Weights of a small GPT-style language model, trained from scratch on English Wikipedia: MLP 2048 GELU, a variant of Muon for these matrices.
MLP neurons of a small language model. Each row is named by its layer, matrix (up: input weights) and neuron, and shows model dimensions 16-207. Each number is 128 + 32 x the weight over its row's rms, rounded and kept within 0 to 255. Numbers have three digits each.
Before each neuron's rows, "fires in" lists the words (lower case) most often at its 100 highest values on Wikipedia text that the model never trained on. A number after a token or word is its count.

fires in: "team" 13, "father" 10, "politician" 9, "tournament" 8, "mother" 7, "rīga" 4
L3.up2011:098178160148080161161159075142164163102135104090198150144142118071181143093113095032076180115143102148146158192119165084099118118153155150134156172138185133124174113141133059141108139083121154132160126155061149146081080077071161155148128104140152064188156171091141111123147165100096127158135134107065157128101116113113190086119150080100036137087094194108129152118083113152098079125174064102147086155080065099191138153147109150093175139141094106095137161117124168155118157149094151101129099128154146169120135095129129146117161118136112176069158153149152103148154137107121126129

fires in: "and" 26, "because" 12, "however" 11, "there" 10, "as" 7
L14.up14:100146159067148102104089135110213099137190174178161178162121170133121079101154130152146132160129213116128141120175159135071092091090117105176113169115113135113116151128116164199125165116123142127132126084188133134101116090150150138113130134125136135076098146102102077158112096119134160128166175119111095112092118169151161112094109150151136105203133160066159118125112182161119141138128105224130174092153088125132110120103176145102122159132130159118115074130108140105146111140180155102100111088082083126107116104132143139100131190073105124165182155151145060126140071155121067133

fires in: "has" 20, "had" 19, "have" 13, "having" 7, "noted" 4
L14.up920:135093094154140147212180103174123108121107117117138164142096152150061130149134080147122124180112154096104091136148108117115141199142150172123194143124151171110158090057091130122080121109190142192123103146099085110173109143121127150100115144148141119145081114133081082169128088173142128158168079081122129158100176144127125107164101204103112128117098137121076136161111111110060129128137170160089123134099107159177152168153147147129170067171067117169083123119141084169192139136147087142212183125130097161135132133117134113178130108123173125123138136089137164149118071165137085147

fires in: "other" 25, "people" 13, "songs" 10, "song" 8, "others" 7
L3.up254:200171147108140140082124159185129106128131154141137149120090191157137153112167199124126174125120152113154147138043111149081190120131111136089219171146132130118123121185116082054134097096148152137154063123125115114103133105128103158113093139193131077103140136119106208086095117122166077124149135147109123128091071167121186130148132116102164093159140125108185126192100116201144108051138183121177100180106149203128165131129149117132114103172105094121112049110119100131103104135132140109131125101136133135093185117124135160144127130152141167114146091106172107053123050149109108123

fires in: "him" 32, "magazine" 5, "himself" 5, "testing" 4, "them" 4
L14.up498:099130156130181150178113088099130127144165106164109142148171122078082198159153155138044136110168147160162141165197121101103163129130140122110192157135110160083139103091137169123112113091139142171176193147147127152127039108125207153101089113132138123141109143126066067104171101153096127127112147136138162185124099098130080125087169180188140123119129140095162115166092092089149136092157161135095089117169106129118177105119115189128090139159165104159147100140128146108126122058156137073151091133120118111135137171148159180094134081106080133089127129100148094132129159163125197118

fires in: "south" 21, "four" 17, "north" 9, "three" 5
L3.up1133:132124129132128164151165144175139117112131100097129144165134164190133046137085100171151157057092129144114145141133101100118145116170103134101110112133080150120101162087057157149132135119176137137098080120167085132108113115112063134120129155139131120100163132108117084045130192166166167116126090136116118167143137124134093089100100138176131108160137152125113156156124084169176179109097102108174092192149120116150078182120087104087104124189105132109126172144180142154154137109184096128152171142082050125096171122100157117161099047169156094110138153123181094098133084134121137059

fires in: "of" 31, "white" 12, "black" 6, "choice" 4
L14.up526:156152104163189104159198112147160116159139147127156125144131175152219160146134097137138109110152158138092130089135139086135181134126130145100185109163174131094111132131102140132128134171186146163105091170125161064102176090157118097100139115092157073181099144106096142075110197124132115065082108124105119178140162114080176073132119168105123091108133221107150082081090167150155148118128177134132102089112105122197114162085163104087123101139152110176111147089165130087183113080124144141132142176081068071120099108145171166099112154121101153107143139178082128097122119118159152105

fires in: "center" 16, "lab" 16, "central" 10, "ministry" 6, "entire" 4
L14.up809:091171138097077155159148159108128080138118128183048171129134102157133090134197115132172086171146131123103124194137133126068130129121114115141089116140100119074146137128173115103115143067099043127184108138095138152124172121092109160122078065135111077138132187142133115104172078073140116150141116072086196148135089147076114096067084081114076101089092096091164145113102165060093143192097119171137170125106096165173146149152124125145118159121148150134174163107117090140142173132145121117107137147185138135180127164130175194099109162129106138132086136129151108117092174171140136111

fires in: "also" 22, "as" 16, "including" 9, "with" 6, "instead" 6
L14.up2021:166165114145128133166146070127067111087139123159138153151148097122112152123114166058081136069161169153151161132102152161112126130143155137124115090102134100127065160140099113185088137151142147147120119183168117099190193104161143100128121091130095130176129151103037167168087085134093084121106159115143145120072111142116115148103086093169135139145131105118183172163153169113094119115149167151118088145121154136166115083137102109161107107121108024096072160113151148161140169148132047133120142138101140138119086114120102127164118132107119130111160108070200123095146094167084123101

fires in: "center" 13, "charles" 10, "central" 9, "republic" 8, "urban" 6, "eastern" 4
L3.up1703:143161084144108103118065174131155130105132125161139109104185152123123139137142190118117087120115043089146137055133122137081143153074096126083204125121104146131120168127145070151086128094185116134130096124087136116113195144056090146147108069144152190128092087087117116098138136132106154154071138161135166122176083175111165108116157125157122164113108114069099166184097124128116147125126137124201183117183154103095115093168124156076117084110162175117170140132179120113097124131123150056141109193172088141087137076148109145096158227077198128133139167170160135110095106130086127144

fires in: "most" 30, "an" 16, "more" 12, "mostly" 5
L3.up1922:108133131120164116136128141125135095090103142150174141166151090160255110104103113185159103120134162158134073117134162092139091109138131151170145096154165117153069128135135179117153152129072071158163123042100112123135164164158154116098092118132150212055131142106095071128125078087099116149163112068177127151133053048139132142115138107150100100153152153020127158060097105156124115116125083143106101162103121176080146101116102095117145127137142104102182139072170172085106123156158109076128149147143110180082096178115072104117156160107147141106114126121139136133148102141062152123

fires in: "an" 67, "african" 6, "anomia" 4, "anesthesia" 4
L3.up1595:165102085108140185140177193113127137082178132175122079120143074110159143131072151132085139139159176146101091108130110145154113111141182120154127163127148072145106087102097148114161134181119109147134115118108062143112121142149092157130124158140139156080128167150148057096145119127110159142116110088181131125148124148156127146079136087121156152177169126067138085076116156174129148130128111196106094178074142162118115164170150153100139189130125074116118128140128145131121149158135195077098166169142112118146073151083088169105137114067172140110113178176132123149117145131130102088

fires in: "where" 21, "before" 16, "while" 9, "london" 7, "problems" 7
L3.up1474:108171195122090142133190070115078126121144143078090175135137058178188141125099175116119097129194127187144088157119099147180130148109133140162161190192124151133110157164105054145094110090112082131147113116152147130114107158188066138118080131157136110089165162150124161148148169101151194183187147073118134104179125136102130065066099105168126129090128088105178134139112170132115061140089122121133082168173112072132113110139150153132099127117132162122191121124094166115189146132080148147092106133093127112118136116088153131105178115127084109155136150153132143089082098134184100102

fires in: "him" 16, "them" 9, "software" 8, "so" 6, "up" 6, "soon" 5
L3.up1346:123073131140120156199126105138121157125173118095204137133124092131151166123111080104106163068138199137152160108103099177090072118145096124182180098097113161122035172156077124165135141131149166156126149141161061160108121107123137164130154128092193136122145148176155175103116132185151109135125160154137167085111092160121134164145168113179117133122134174131139135119059145122102146102080180139105076150087104131081066124178114120116080114107111066132085131119138096126095144093138119129101140063090131094114107153162125131096117121171134136111169129098176170089139169149126058169